Weights of a small GPT-style language model, trained from scratch on English Wikipedia.
Size: 11 layers, width 768, MLP 3072 squared ReLU.
Architecture: LayerNorm before each block, rotary positions, no biases in attention or MLP, untied embeddings.
Training: a variant of Muon for these matrices, 903M tokens, 13773 steps.
MLP neurons of a small language model. Each row is named by its layer, matrix (up: input weights) and neuron, and shows model dimensions 560-751. Each number is 500 + 25 x the weight over its row's rms, rounded and kept within 0 to 999. Numbers have three digits each.
After each neuron's rows, "fires on" lists the tokens most often at its 100 highest values on Wikipedia text that the model never trained on.

L2.up2779:533507506514498442483521498520488578453487484492549471524518545497529461457537541496470501517497485507475504523522544486497525480479479461520491521522508516525493466494491478489467503463452479504498497507496461518481490497453528492483485493484517471514544504533484515508502495469484463542545508514500527501522495537471514505464506518518456492494520483492510470429514513421472527456492486512501502459539515535503484501434470491529552500526509485542479477427480504484557522483495512509537499504481524514496553481512521469466491513458496496472508508487464478515485497491490514505
fires on: " |", "–", " runs", " +", "1"

L2.up21:512465525429500567509498517516494503464489461532495478483495500481505530534519513531546482534482474514518577455512539508513477509530501491533505512470544520487496534498493488528522527476496460536526484469499478527481519529481539429518474495476497480511518532531496516481509478509483499530510514516521476538520503466487520508532517467518505474483493480484513515496504462516501476517530494529502494468510496502499447477487511550516499479462533504504534510467458473456504505475520501529490512494485499510477446515501480540492532510524488495483567495515546494476469509531493508523
fires on: "\n", " well"

L2.up946:484515509543503479456501471511492473509495498537492504538502522511513485530496504487420460495508480537473497488495494503542486476515546486481545497506519499521511517482523523537465504513517511508469533510488508496503525484530468505543557485506466478473511489497516508500490519492490494513531488492503543473505536500506510520514526481508484521506485507486540539515523490505534494518499464509461491454496524517531505472497513523513533507465492497519527498485508482528450505484485513504437496503455519514492489483514519495487495486530506436484484470522524460517468539513558475501
fires on: " of", "ed", " for", "ant"

L2.up1808:466515487515519520514533462490493506489530542513475451512525454475475468504492489473471542502486478485533484474503523490488473491432489533503482477451448481527479457474476500520469494488506499496506474523557484521449478475549500494504505552483507478469504471494500451457487506507508514503517508481554508477491513508469484516542467504456541509508510465556509492451527496499476532493467505484534517541485484498478514461514488506469517500517518537551542500505515460495462481482482513516476536472514511461490527529495434538501485502551530503493525436505512493510475493496489493503
fires on: "de", "il", " de", "hal"

L2.up2453:506520525462502527528493478463496530502496536480483451520462500467519508492529490498520507485511511516460478500527484518475500523543483517525525491528469501495486450476497508454471518529500494469452525487482484534475516511502489518512518499539483533482496476554508529487513452515492485504495547480472477509519505511504508522505517508513472547543527490531477509523501506500500462501466464449477517476492547519503491482520509508495476498472479449554490520502510512453522497468532471508532521532460523474493502507477500497497506501498524463493491553516548507486483509513502491530
fires on: " to", "ly", "ed", " as", "mer", "ive"

L2.up877:499531523466502471509507480475591520551494479444497526499471511489484481457477483487474548503493460499496510511474511505514496510491482515494520454504503491525490444521486515513483574471482469508484472533481484513473482494492557493508486538561468522501479470494490537489472513460526463505484481512468467509475535494507480526503506494482494552477514507469508524436496527484515554493469467524535488520496486573499472484513544491534516488475472492553475478449487461486511508483510475487517526497491533522492495509536467482454484500497490514502506484459466501526462542505482487484
fires on: "\n", ";", " |", "′", " /"

L2.up2425:517485512516507520506522515521470505484521545473521495543515534470491556529488532491510486501494500461527488460480488525506489485515512525532483489539499461457499514524485440464539481443545467512487520500503498504525477558470535510493510553528501486508475487527462509507474496491499512498526500456498495519492497519509499508489468509469465483466484481506504552511517465506536460467518460498490513520461514536528505506551513510485490518497474461502471491484488512520498510490476517485504508508493516496555524537491511491588452505473506518497491492447484554494499461519480498458
fires on: " |", "+", "c", "(", " art", "x"

L2.up1502:494463532482525512520491526489458513511474485492474512516459467511536539500524478462482502503485503515518459549514549458507467539506493530523529500499530475492479502493476534476488523493486482445478511501456528498525475448490470530515534512513501453462509458483517484512462513540495519519521482484458501483471494492464490490478567528529515534522490492485487548501523514486501461505535497511520488489531503446453512482503527494501449466468519505547516537513540447553513497510554482465493498496472511540499498478492540521486537479484485537456522504501520574502508493493522514493
fires on: "1", "2", "4", "3", "5", "0"

L2.up2289:517461491561529509529475506478460440526456543506513530527486512481481516486477504516477501518478474505495542457456495508520502457547499463461503534499458507502505499491503511500449498529519503486479489444491515520511500507489519503548478505508543512507524533523521465519503493509466503489471501520484525509491506506510480481496524502502486510475472542461485496497521534503507485495506447474459487540489510489518534525558521472489505505499518525490487482505515500524505528467506465475512489525559505497499459503464507489466481534503501538514506492496522525483460487523523477500
fires on: " of", "y", " Mi", "ro", " with", " as"

L2.up3058:499504497515497467499511469495548496508511505516473528442565527482478498452520496479469503480535529475520514481499475449501518519501509480504528447471529545516549487468539527527499496458488473458487512504513503480521531486530496503489501540494477496495467488508503529482496465472494483462489483469507505509513491484519478519559471500508454517513494498521464506501507468491486537498472489475478494468488464517522472443540512472483508508519506483491479511524507499502528543495516542513495509455509483477512555510492484478559492531485486493504477506532517509446524522468501525531
fires on: " so", " So", " comp", " Comp", "so", "o"

L2.up9:457491526456472477492508537514479422528464515484517474474467497515511537515472542508469478521486489457524431470503470493494543497504529469453498507478497500486491500487501478507517512485485480495456520461462510450537506472489519508473482469492497525443527498458485500468446491520516506506524488517471503484447445504493502486500540518505517516482529427513531484479557487550517478513472502487522525517503449520477529462485520485533496483497490490530487500486512488500503481457532532479480499534543504506475490493485513509478512494518473530506521471512515501486511510495478457522
fires on: "er", " Per", " per", "per", "to", " Super"

L2.up770:451525484504488541550504483502446489481527515485509481511483451510493513520501476476495468464499518499503500523467529477500510532483498471542466532498526484496520513523503452465495458474491482489455496517511543535501496521466506501471449507514510501472515525515536515490487532487487511507492524509512516482511549479459531447503536518521474485445491498469489496469491505499531539502487511534476525520511493523533489504509528533486493537460472553480471473522481514515497523496497527486455511487554507533500450513475491452518513505483485524483498494492544494481507529489531474512
fires on: " of", "ly", " and", " but"

L2.up362:518500500509500462550455518488483513455485517540476461473490435521500494475505488496517550507502505531468557516548473550488483497514502499537475496500502495486502454524511470548498565481494477500526514494490468439522533489510514503513517452497487518492499481467524524522482504490508473518495468475520493526538489467512509521511543518525506510454471507524539506452483477457482485496435478507476512506487479513522490512492468482484492515469460490508500481533505502495517500477539521524486447485434485491505467474493512495464503459447530499519498518504491499465489515511523518480
fires on: "\n", " Jean", "|", "ke", " October"

L2.up492:468514541512473489479494483461489474466487488538513465473513506480513498483478494494555479513522527525485524434520504513498510526505534485544495497496491475523479516476500472528533510475504494542473466538499476528500500481490465492548510527506478524529471527478493512469452448535496471517547534470454489513480515511478491513549501518471502478450501502504494475507531507477519507502493526550525509490463466490446514528512462529460486488482530506489476478508524480512524484472494496474504480527521523526509493498451515517505495490490486552492461483461508500494477502536505530476
fires on: " Case", "s", " attack", "ad", " reported", " Jul"

L2.up2620:474488452540494506507496532498526468482506513540498512514511517480500482512538518471504501493512511458504494477468540480493508477517513470516525487462523497488490508507537514539465456510545511519452477512483494509511470455485509467481471502488498469495456538540491480534519524477503502485522501471495469498527506466504506521485514497512487450472531502536490492554478509581515508493537447527518510540491499472473503535498509524545480542537480493517506488513481492498485502501457510504542511502472529475473515458520479505444487505521516534517517493454498488514482526509462489516
fires on: "or", "is", "e", "ul", "iz", "iv"

L2.up1211:489518509521510526503490515490523502492479486516492476515510497515500465485460484509498512512492450519507512545455491536492505489487488484488491487499490485511496495477450572449466567486473469487503495499541463540486473522526566467504507519476474484512477524464534463510473476528490482503488496492462480523494504499508495550511534528498485485534494523495499515529506496468494495449475456471485541464504493498492470472480513484524494495463466517527516516522488492490483537485517461509493511513498508487490504471522531491483525492465497492493512479475506458504496532546481489504
fires on: "\n", "ti", "de", "gr"

L2.up1565:504482505520485436525490548499508518503471473503500506508540507467478475535512456508531499527503464526496485516477501529507508507509449490483491496530515483465518481558457468520521461482524467479498552510502560516464525547476540486550493497471489503482500499490513493507481497500474508492465493468480532477553485501520502492502506477466447483496519497459513518520491483547486458499507460466494481453530478481501483485525486502476473488443465462544506491471527520534512509542544512433501476508524528492495496452483495500495491512468467457508483502507495460508482490547524510449
fires on: " released", "d", "ed", "ation", "ion", "ach"

L2.up2934:507531511506484478478468483500510511494506502490500462491502477563516480492520508495457482475470531522504480489508480477511471524485467501444482535516518525472429501491498456503483515480505532475462500479539513534438469508517492530510506494466525468478481517520559486575501495515480494509497452488493492522511496538490529447461489468527502498494505486510524485523438518483513545460492546520459498505525451513499478481467524486454476500456500520461507482475511457436471491490502520527531535513501507476512495470509481489581469488497485508497482502536516536515550498548499496466
fires on: "yl", " song", "il", "ol", "er", " Hol"

L2.up1974:511539497526473485519516529501507496491472485512505537512532511499527510512466518508485484464573485487496456484487475462518510467510524477492499504493532476491532519531492463524530512545528482466545524498501432553471472534525488469476553496522488526536517481503495480537536515509500507479531531478445497479466521497501505532537572473482529498513513472473476547508542495516505514487505437479464536469513511500523493430499512479473504472522500504478515531489496530497517509507484465522504488488549527493487470474504508489503492548495530493530473514522516549467541495495532532478
fires on: "-", " of", " at", " ESPN", "ach", " for"

L2.up1497:504486499467552546516509513528525463450485510498517527525458501536509539483499479501534490475541514505495476497478462464485500549523473512493483551498515552476460473495512472444465493503502532535512556510470497522491438507452513528474491478479490464520522519480491518523518503496515481525498497460467495509504507496518450523512517462545479517523488546488436467456508482498523498465477487528502514535497539485519502531473496515490500510470471504514540527526486529522488481542521455526505518537465533518537464499499487457487508500496540471473493498514498512515507521525501492479
fires on: " |", ";", " by"

L2.up927:505498486535471461526485466530525518497503497556554528485480519526481525527510512522516454491509486500556559501521512513477506521504525494493509488458496507470508500528491475508527468504517488497493466468492500500494479483497518515519505505505471511507520523496505553499481488490493495553472513463506517516501527437502519479476537490509459497482488540545552504515526485520445519483510529462485496533484464474460534466495566510496531482528461476480458499504524552509543501480508470467524518522454481456515543490495564486523489463479528503488495486512524487503479527518511513493
fires on: " S", " Z", " Sch", " K", " B"

L2.up1818:478527545524522461506514520498424457483473469526481465465480464462489514449456505535530501530517505487542525520523540520510512504492476465515484482499521511507533484495508499553548548541497519546496531469507543464508519497468547493524508494494530484491487489495504525498471468530442516529497505474472521459532488502523462517427526534468518504498505483516520543497464527507476475493473486523476521478509503540513503477515499474508496499448485499514513497555503482487482470509517458476434460480480481486419471486514528516486488467475500521483501506511540495551490480541460493533
fires on: "\n", "|"

L2.up2426:518496523478486459446497519501499507504494445469490481533489478478554498460547526464417501531521477490504499524463521427526510489510475517514543492492527496517528468494475487517479498517492482486518467543494519491469479474496513440485464517504468493487506545485520523534487523509543498499498491467471448490518513516486493525508519496537469480496494541532521513470547504468479526538514492458548494529530464548501445466482529532480458483473457476541482461545485493525513490538506479436506554463453493502487498476488480496480552498447501491529520501490516531496476494473458529504
fires on: " |", "1", " tennis", " United", "ling"

L2.up106:538476527512562525478498476501513518525456488480495526538508504488487453551502512506542531494499514527483493499506510493468457446537461490502551566496491469469511484472458510458519527458507504518508493481464500539492529503488529476490559544506482516454530515533495491490491533509491516485537481465503488536442447490532480454485489497479562496527461512449526496493490437531529490517520495493459476524513529511503493463471494506484505501570522478545509477537540498486474483492500464477470517541499516470519538481548514512457497492517506484497512499499522519512505474511484445579
fires on: " of", " —", "t", "d", " –"

L2.up2454:519501490543480523448500523498492479499483484504546507506548478546503492543493491504494472518482533499491531498503542463503472505519491536513516521543502476468498480439485515513498578467517470530490517485505506495501513543495507486470519537492528493445460521499501527491484523519515525506446504534524437515531488502499474492524534435478469486516494511499497544492524506501465516549502468560517500492526485505483497498518489511516505522503478465513478494522524458504448522512464513478482482484497536475456518492569500501473510570473519531503493523483508572518485524467488498511
fires on: "\"", " —", " –", ":", " by"

L2.up2198:509511544502509494463482507465517536503484503539555506497507500531498459489510470460506497523463519509522491513497509487451521510485504504546515484471500507544518478468490512525501501478519511465479494508515509496552517460507483520492507500483495517499500492500448489469488510526491506479513470530476492475488493544500501491496507476500496518475527531478509469496486498513468506494508480485479533525529513499523486521538511519519489502488487487558482502500507499469478476478491445484510500522520483496522514454526532469534515505542509524503491462491488519516483500490547505522
fires on: " to", "-", " from", " through", "matic"

L2.up1573:493486538527495552473543535473481474525484544449507508534466477528535474519523467500502553460483553509519517481506527502481530454481494473513497510517514495493495508480461526483504503503517475498515521440507547487513526511523520548529491485516500480488497479474540479478446473477505484483484533492546501495480500511514523476499455462509492431512498478491513563452512510491517523518530531516487519552499476537476529501518504461451456517539501526524532478494507489510462494514478493472496501520534485512511467496495499496505515519485505538473522534505454487507494490492504535481
fires on: "0", "ed", "men", " Women", " ten", " women"

L2.up1916:494470545451507485524451489550491523531516480491486489549515518481531546477519503486534503476501421545454486470540491488436476526508493502499531492531480505478490525471450470530479548486526489499454539469545473543516504541529464447506434493519472468533492464514518477512516497517477500529512476494473542501490501501515483487494492473484525474473509456495487492498464483476489477501452507538497499466518526544471519503484506472490536503486500547491533507502534544519499507530518512555513489492470444506505550502547516507560523485526516513507476491466458488545491493514512539481
fires on: "ti", "ing", "ice", " Ty", "ty"

L2.up2947:462491518534486475501491530521506489498482520487502521440525495459506510536500497467519551507515524533507509521557522510506539495544524529492510476512473496567486535473493489520432509522508489515498466505512498516451533496503480466490483484485515503457535530511491499505479446532509487496507490521508508462518525505457533469545494514537466449502518520481479508526501495481496548509532485473487500515466497436512478506500426490492466516446493530517504509486522476534470513464519486499450493471509534502555515482524454465528490521490503514519517482513482515480532464538510519510
fires on: "2", "de", " Ad", "d", " Hi"

L2.up924:498500521477528500525538465501513498504463505509518521474515486511510492495517493481456512484509523501518506529517525511536525495457484487507495539502472498481477463468513512490489549468496524464480449487506534532421521542481486498502479491540509493501487528563518479499517439529496473495489525494512466486545497477455484457488528487499521519512515497474528533469529497512490454518499516462543476510488451476482502478503498529465527537481518483520475497512524484551508493509515467489540476530482516503466520510501567502435483491485498507487507462488504502527503491514496525515
fires on: "on", "2", "ed", "4", " Ken"

L2.up597:513523537479492513492500481512469511507503527508502536494516539483526498475499493503553498518503524516477556489507494507501554494523520512428488470539484530500525500523522451514487489476468537538488552483481502477525469507468495498474498541445508485506527514533527501511455517498524473514528509518461522516495490481558512488505523499499542456485513523476484487492486518501480499499500481492483534508524486536489526534413503472496497513499546529465484491489513480546503482461468460519522517479530569523486472448525467498480508542517495514430507521464525507499510471514479474516
fires on: " |", " Mc", " Goals", " goals", " games", ")"

L2.up1057:497482503527503494516478530455456496457490505512477508503471487451476471509513522519496435518516499506517522528502511485502493494465521499485476516490471507439472509519530498475473491491498528497484494458441486492525532502525469490488507501441475503526536516431569501499492501502501491501559501504481469466532533528520467520493519480444455468504469501447504534479478517525555489476504504512513503560511487505543498482523509493502482488509489502557516505503468499512497500508511504506489515529499504488512509483429476505511534491491509497495511526540505474553523519529490522477
fires on: "di", "eb", "hi", "bi", "ob", "vi"

L2.up2912:495497494498532528466515510509476475499533510478472509519503505534512477518545444548490492472509485489482511500455539481565504552502479477507552538514525502539503524507418504494481500529491518513488500527481505462493526484491453500483486521530485490488518455467519472540488489465524475535449565499450518526533499494525511472479436466511502463506497510486469553506517438493523497493562468496535511521500469510543491482532489492500478486534480467492517527494550543480502542531558455511491509486482479498495536501486475447529477515528478474490531526463510476478523512513498483463
fires on: "0", " appeared", " guest", "ed", "ation"

L2.up1492:510441540483484534526497544450491494492477496509467525486472493493519504508528502456511521534473535512536520488470482543489504531495483514489526497503493486501480499564494529501521466522513486528433487496439475477532505539438515515529500484498462491466482542497485482518481485527476470480529500525532545506541467546458492528462551453508496494456518508503447495500515500492527539502528462527500503548498484539479485531486501494501509496506504451500520486477514505506468502515517539522484469533520525455497489462488483506488485498508539451492527506508511480495525502487512506466
fires on: "w", "1", "iv", "in", "ur", "ul"

L2.up2800:478563511510509493511449457528506548497493509531508481521546545473491537515507490511506542501522552534450502521494504504446504510521494530511506507496528516517477496520496518504470511495513479476488518473504485513488501501497428504520557512452464527514490525496516484527504536518483501501525477473536534503528507512501493510473513480450417507490507529493483482529522520516456527503528512490477454502511524495502507493472538479506536492496514487528486486493467490487515447464555477531542494527462485434518487511499532461529523493483447527533475502528514521530524526511461522481
fires on: " T", " X", " vi", " B", "^{", " Z"

L2.up2849:500447532434521473521513539527510484468518500525509511505454494576522531537474526516492512507491499500461524511511459485487496505506505505519473495516467527491516510512499477522497501509510512551499540475510492510502515528473523480495517517525550484522488449517528526518474440505506508548536488487460551510568511493521504481462505505519513479477528491494542477484466519473512453491500494470492499487499541460481496518478534516508470510435515488482486500510468487500491481478508500498490505551450553497486507545500461480481442477513538560521543511468498464511474511509499492512
fires on: " |", "-"

L2.up1998:530498528461502475519555545520483429515515530468485505514494507494531487534481474501515492484521502521488505484510492468536481495504482501524485528497485551501536476541569451515508554553546513505575474508503471522462512498512546462475476461473519485511522541482495495552489526473498475512444520464511486476490514511472472538485495536474505469474553467530512504464503499506546480494486528495451490513486502503509519460487460498496514505483512532462470499468522469540519518486490466448469499492517482493493516469524507493494518480490526479551520517471513510508503504463527531493
fires on: "-", "ut", "ne", "ion", " Ne"

L2.up2476:523499484477519514498445501489448464478504502525513502528472504515526507536508443486467474462470480524494544549526498482476509536499469526511495492499484537530450481476478523458507515501559456496477483535518490473524473500481468495492501497474482507522528516533526525528535495535453526476495476522510532501490513500488504549498464520481470486476522489510484475465489461548533529504500509467510506526455512537539505516459520489458506502483512527479532573507498560473539519510496471477522482523473469484470512520515487519511513508477524511507490508524457519504517495480497530524
fires on: "M", "Ja", "H", " NED", " Ja", "m"

L2.up529:521510488488501509501489527506482488504550519525493500498443490516500491517524546506497523498496508482541464486510515435467482479456491517502485533535531512497507491510520490495476544473507494498514500516475467473486520532493464520529511509454512517495515493494479479456527502539486495472457522518526503525483524416538497488501512543500476510511484493499522495506496464502505472448497468512410496470548508496472542501461525456534453452463503514506516495507500485471522549519483504515464494500481530488491527523546503508474501475488473491472513513510471511510533487510520489495
fires on: "y", " Tro", " go", "ro", "tro"

L2.up1925:480505467495486486474503506484504503540489490480485518504471516474499523503520436545529479506494510514534452521471468505496504542514440505486480491520491493516507527516508517500497485536508498481449520486500484516450530508495488549506510528470518504534492535506516480527513457559482489507485469481521495499491490521527488487469469528505539477481493509489475485522500546533533504546512519511496519519525490474470480477482500487495472457501495473485453457505502521502530483498523493477503467545549472497492527516499527502532491517455543500494511504513472561501482485541515504485
fires on: "d", "s", "ed", "mer", "ing"

L2.up2286:484463500500468472492474477468501476484497498518456481473494514516508503504508529509497559500470512529533492524525496480472450496530527534450478472486516479479515483518478533447482481495529529507460489516514474510488471490498516508513517459487520508465524509500498486492482496544476501450534482484514542533534515539459517469499526460515446477465503480529557511524541540490496461561477476492495542526516486521535502510501472537474524494513517539485460510504439501432494451510543476479453521518495463490525519526487476523485491460506518523501532542506499524511506510496460546495
fires on: " con", "con", " Con", " Christian", "Con", " cult"

L2.up1126:496458557500494457520496500490469511492478540489476476472510488494504504527489482528530501519502513496518536506493484507498479528447485528486499487481485538511495445480499459561520495449471473445522526464460470479476481473497518485522541472520464507509461516500528508513502551450473485511491476538492481506503495523500486469525502477500508496492496536500494478507489486533548505502444547503476517445476512489520527489488495500518522487501532503480479494530530525526460502517492526461528497505476481464525491450557496514508508519461568515530463518515549477529513503493518458505
fires on: " life", " pro", "ing", " Si", " Service"

L2.up692:513512505515490454505494526524498520511508513465513535472523515487503489495493512541482482505521461504518494528538552486492532523511464523496490462501520485566491515523519512498527515486521489496453446479476550496585508505477520506530492480530477498510501486517512501506520536512469529444513495515539483482540495506509541485449535517454501464451502513466512515540480497523488521504502507482505499487507440468522495515482479532473533492477545486527463501534479486512497476495559515470507539482505497513496512505496516437491450513489464501499503498507505476530503493490476571466
fires on: "==", " ==", "==="

L2.up634:528465472506528495531475524441506535471517441462516529504543473556504479482501457466504543494514536500501513472511490475496489502490497514475500500563491490527459517540502539472497490507513544457485553469479510497468515497517484512487504521482503486516496495540544507467440518495454520536526508464537509519454501506451508484518514473489491489527495546498512540530517530560515482522521485503478466502470494477494451524497485526499518500511470479519521487513516478463532481488495514524488515516428523480505530500499488471457508548508479517489491474564467489502510480480478459574
fires on: "ed", "t", "]", "y", "d", "en"

L2.up1731:458466475501500468524496508466489511496494494494468515460487512479526507479454529539494502515520516480510546502472505501525498518512500471501512492527514498527491490507493539472519516489522481502484502472471464469551477505508535483500497509493488457485492468479537499489479478513555445486533471507476526527509502473515497520561514507478474520495564454495532504488455514470516475480490490499517500506502524541513464504477458514509460509502481478536490561494513486508512481488454468480502504520504493517445480524473522472491519507534515525533488520497473500523539501538505504516
fires on: "\n", " number", " effects", " only", " standard"

L2.up1821:487513514489526508478520527514552496482448490466490474482505480486522519525510537507517516535526494471502522489515485522451479502479525494474466515521479508527510489483520497467528474505501494502516484502485508492460490509498518508458501498542476521475502508451522493530456495498486479471511442511540539574503524484480508465511522494487496563454507501483499498498526498493488471572530453493523518567501512510480485468499483496479480480526506463497507522506499539483473478502493506505516505533528467459503496486492453482501547505485500457530489538478509492510536476498499485481
fires on: " Con", " con", " Dur", "Dur"

L2.up2536:491509481500457533466468523493462490488502544485525518517537554500480487505495506491483470507481501461526513527530487508452484501510494501475501496502511529500492481507529463476523467522483511517511519517545470512538481512466525503499523495531539504504461470459534459510539486502436507486502532498530447493537485514527518473505503494508477490462468489490492460496505485518494482551520516490493529530474532456472522484512461459494498497486491508479467492500465546497470472551495485476525491489457455479470506522508490477506493537501475480515513491588480503527528474469490498497
fires on: "==", "/", "S", " in", " town", "==="

L2.up288:491517478471526507528494504485467493481491535503471492508540542464506460484493477533528516507522499513504482487524506503462484477510503500503501479512555513502520560489529496526474508495546527504519501490485488512542489483470468509498484519463506533509482500517492477513442563448461503469492524520527452473484508468470515514505532462557547444498482525501466487549513491511541511469475489494511491491492495485477505574487499527465511494516475469526472499510536491448496494512532500465470506468509493448521502498526526527515498463521467508482513503499465502540484493485472470490
fires on: "d", " Bir", "char", "r", "vis", "t"

L2.up1307:526473500472527454488504504523525529538519506505501497532516513456488469496513476502478509510516502452503502465496502487486541447513487470498507474504518465513477490485462503526516509525503481509493501528487541471498512508488535472517444495460503526533509516501474522475484553506464542494483489505534479511510481531503514514509530505516494490497473514457536509515503500495513556525500468523466522450522496445511504474549490537503534479484532535499527450485455498519556505501508518451497516472536472476464457458510471540490465516521478511506503503472542506508451471475426515488
fires on: "c", " Sc", "\n", "-", " c"

L2.up2301:542489459533564489508483529530500515442546529469539503507465489529479511506523493527480509470485487485491498504507475514478534483484496479527501539499558508490497478504520527482497512486499532509502539434521485507482487459482524561478521526509478523489512505471491514500443492503474514504490559510506493536527485501511535456462462486500493527532500526481497507506496493502497481509523466488500497522482571512499539510522476532484494515479533488531537539538485512494520493486472480527469518495484516508510494455535499510484503484480508487498543538528518537478507476491491478483
fires on: " of", "ly", "st", " very", "ed", "er"

L2.up2889:501528508494502497513446486466541532465500485472514509482486482550503474457522490529509501532504486529485468544505482497487526492508477485505522508477490505490513541495480486498463492493509432491518490507482523519480475483488480479482507533498497488510521495528484497483522465459512485512493526506507474490537477484519478496517513524457472517534491555489538495522509516477484527551484522514469465463504490516452479489496540527509445485478501533499552495457536513512502493516477487510475543527490538508517524499517506464501474496494469493483478515545475525475542466528477522439
fires on: "y", " Go", " go", "ed", "O", "s"

L2.up1653:507524485522508515443568502512483482515500508499523482509485503535489529540442505487498496477502535502496495495495499476524507519541532481502503489513499563514497504526472489514509487480516508487461547519532545465515498524500530494528535510520511505531522535498488510478513488518494484502524499523531440529518489521517475496494491438477487482482502500480562487473474501514484538555527469508545525456518492474492446540516480490476524473510506531561526494483506513468537514502501508500504493516504531483498538495492512507514480541477474509463479455498498505516478535496484523476
fires on: " ", " Se"

L2.up449:464488503550496511499483557485494519476469512494506519486506481479539514533504515541501503527550510475501504544490495532514501487467538550461522537500497495537528498516499510533493495465525511546479509483475452516547474530483514487534483490507496496492536510536577513527497468480481493459504532488505494487561484504514510544501486468462495503460543504549501497496498529466525487561499507460457507516495521477511441502516491450528498556532511491494479501538525515548493564514477463495455485469518499496473482466487509471506503549525522505503468498530474504508479500497488500472
fires on: "st", " own", "nd", "th", "rd", " following"

L2.up2976:464424475525464546440496496494474509491534496498489513518563482510475492542508495510498484449466496505505477457531530493510485517464503541449482483492504494499502451502483514485472534483476527505468496534473494517500489554504500486494528496497513496546527469549526503509522522498490471514488482460463509462504502495517495510486464468450495499511481446514502464468507513526499466511543492435482527471483519489559528508492520497455515486503523529489483450519541541472517477499508503547495492506465516498519495516457488497509482473529454470452504504530484544535456548529508466478
fires on: "ed", "nd", "rd", "st"

L2.up2186:545516513483504494477499478500518441569459457469526454521466509450483503500496478473480530507495501455490533468495536459497513462496508484522493508506518540516466525534506448471509498507492471552509441498482477466472532446491464488510509527521504496487473502496503480483519472515527508513522487503511464481510527529497500469500531513528499495491555512475495508458491458487526521508509489469534504507514440504547484499454496508469505477462544505502490475538502470506485506531515570507497515512530490502485497487483495472493497529474505474520502491525460501483493466523495549523
fires on: "s", " |", "\"", "ter", ".\""

L2.up2188:484540505496498462500506483529492456482514516500506491510514481506451492509517505499473519531476478501460489520466533491508517529476507532528511519477496516491507491534531471493461532511507530506506480432492473508479481506510508532532496561501482509490484471533485486513490547525510502494449500529481488496525530528508475504567534510499446504475482533493536482490529516498489507538540504507474514520482476480529497545513491467493536518501489519519495516528516528496541497522532484475494487529495487472476493491497484516502482482494519485508467520526461527483529544488476525506
fires on: "_{", "{", " Che", "w", "{\\", "^{"

L2.up2163:527457523470498473475511480502513454502477524477504543434486532521473524489507542448493535525444504476487513507517475524491478490540485516520495498510553496502524507477498530475503535550457503441534465499515521476545528486466471567487507512488510515491521492501551472492482463511464483545514528513459504467504515497504490512558548510513484478476530507502521491505481496527487501504467498523489503459480505522487503484497517481524512489490482483516496541509517475518516477447509540582486478532502471477530499453476501478518476523461540491536496520471534579511482488462477498504
fires on: " of", " So", "ter", " so", "ac", "ma"

L2.up1851:551446516488521483510473446505509458526484504483530496507472466524468494518463504498497506506479513502529485457487502445474515510501519462505499526522476492481491491522547503483469519497512531497482495505486517473467518502477494503519517480490526538494495481511479546494499495487501501531500498463550518524495507488548502503497520470524444519512488458495464505545528472520446447508491461508489515500522497522565509514468473498454449485487491498550534463492527516557497495495524493514488473506502499472527460483510515483478505499514516523470504518430480548509506557492494517549
fires on: " of", "am", "ed", "me", " Ram", "ro"

L2.up2826:497498465531516529512484534478503530492511490490515493471513501559486525492495483478456532506535507510503514482500498544493476512496456503531511498538495447491488520487487478460525531452440476544492478458494460512453464522445523524538514529486495514451489536478478547511498532528554490501430504526448473506495488495512518530508483532525486508486489468490476506451509530479448486523511513492520512492527521525473504512470500511491505493506479480498487486469513538499486499500465513489500486505528516482505489489489494524499508501510527546472507526496502483450461511516532471508
fires on: "-", "2", "=", "\"", "—", "3"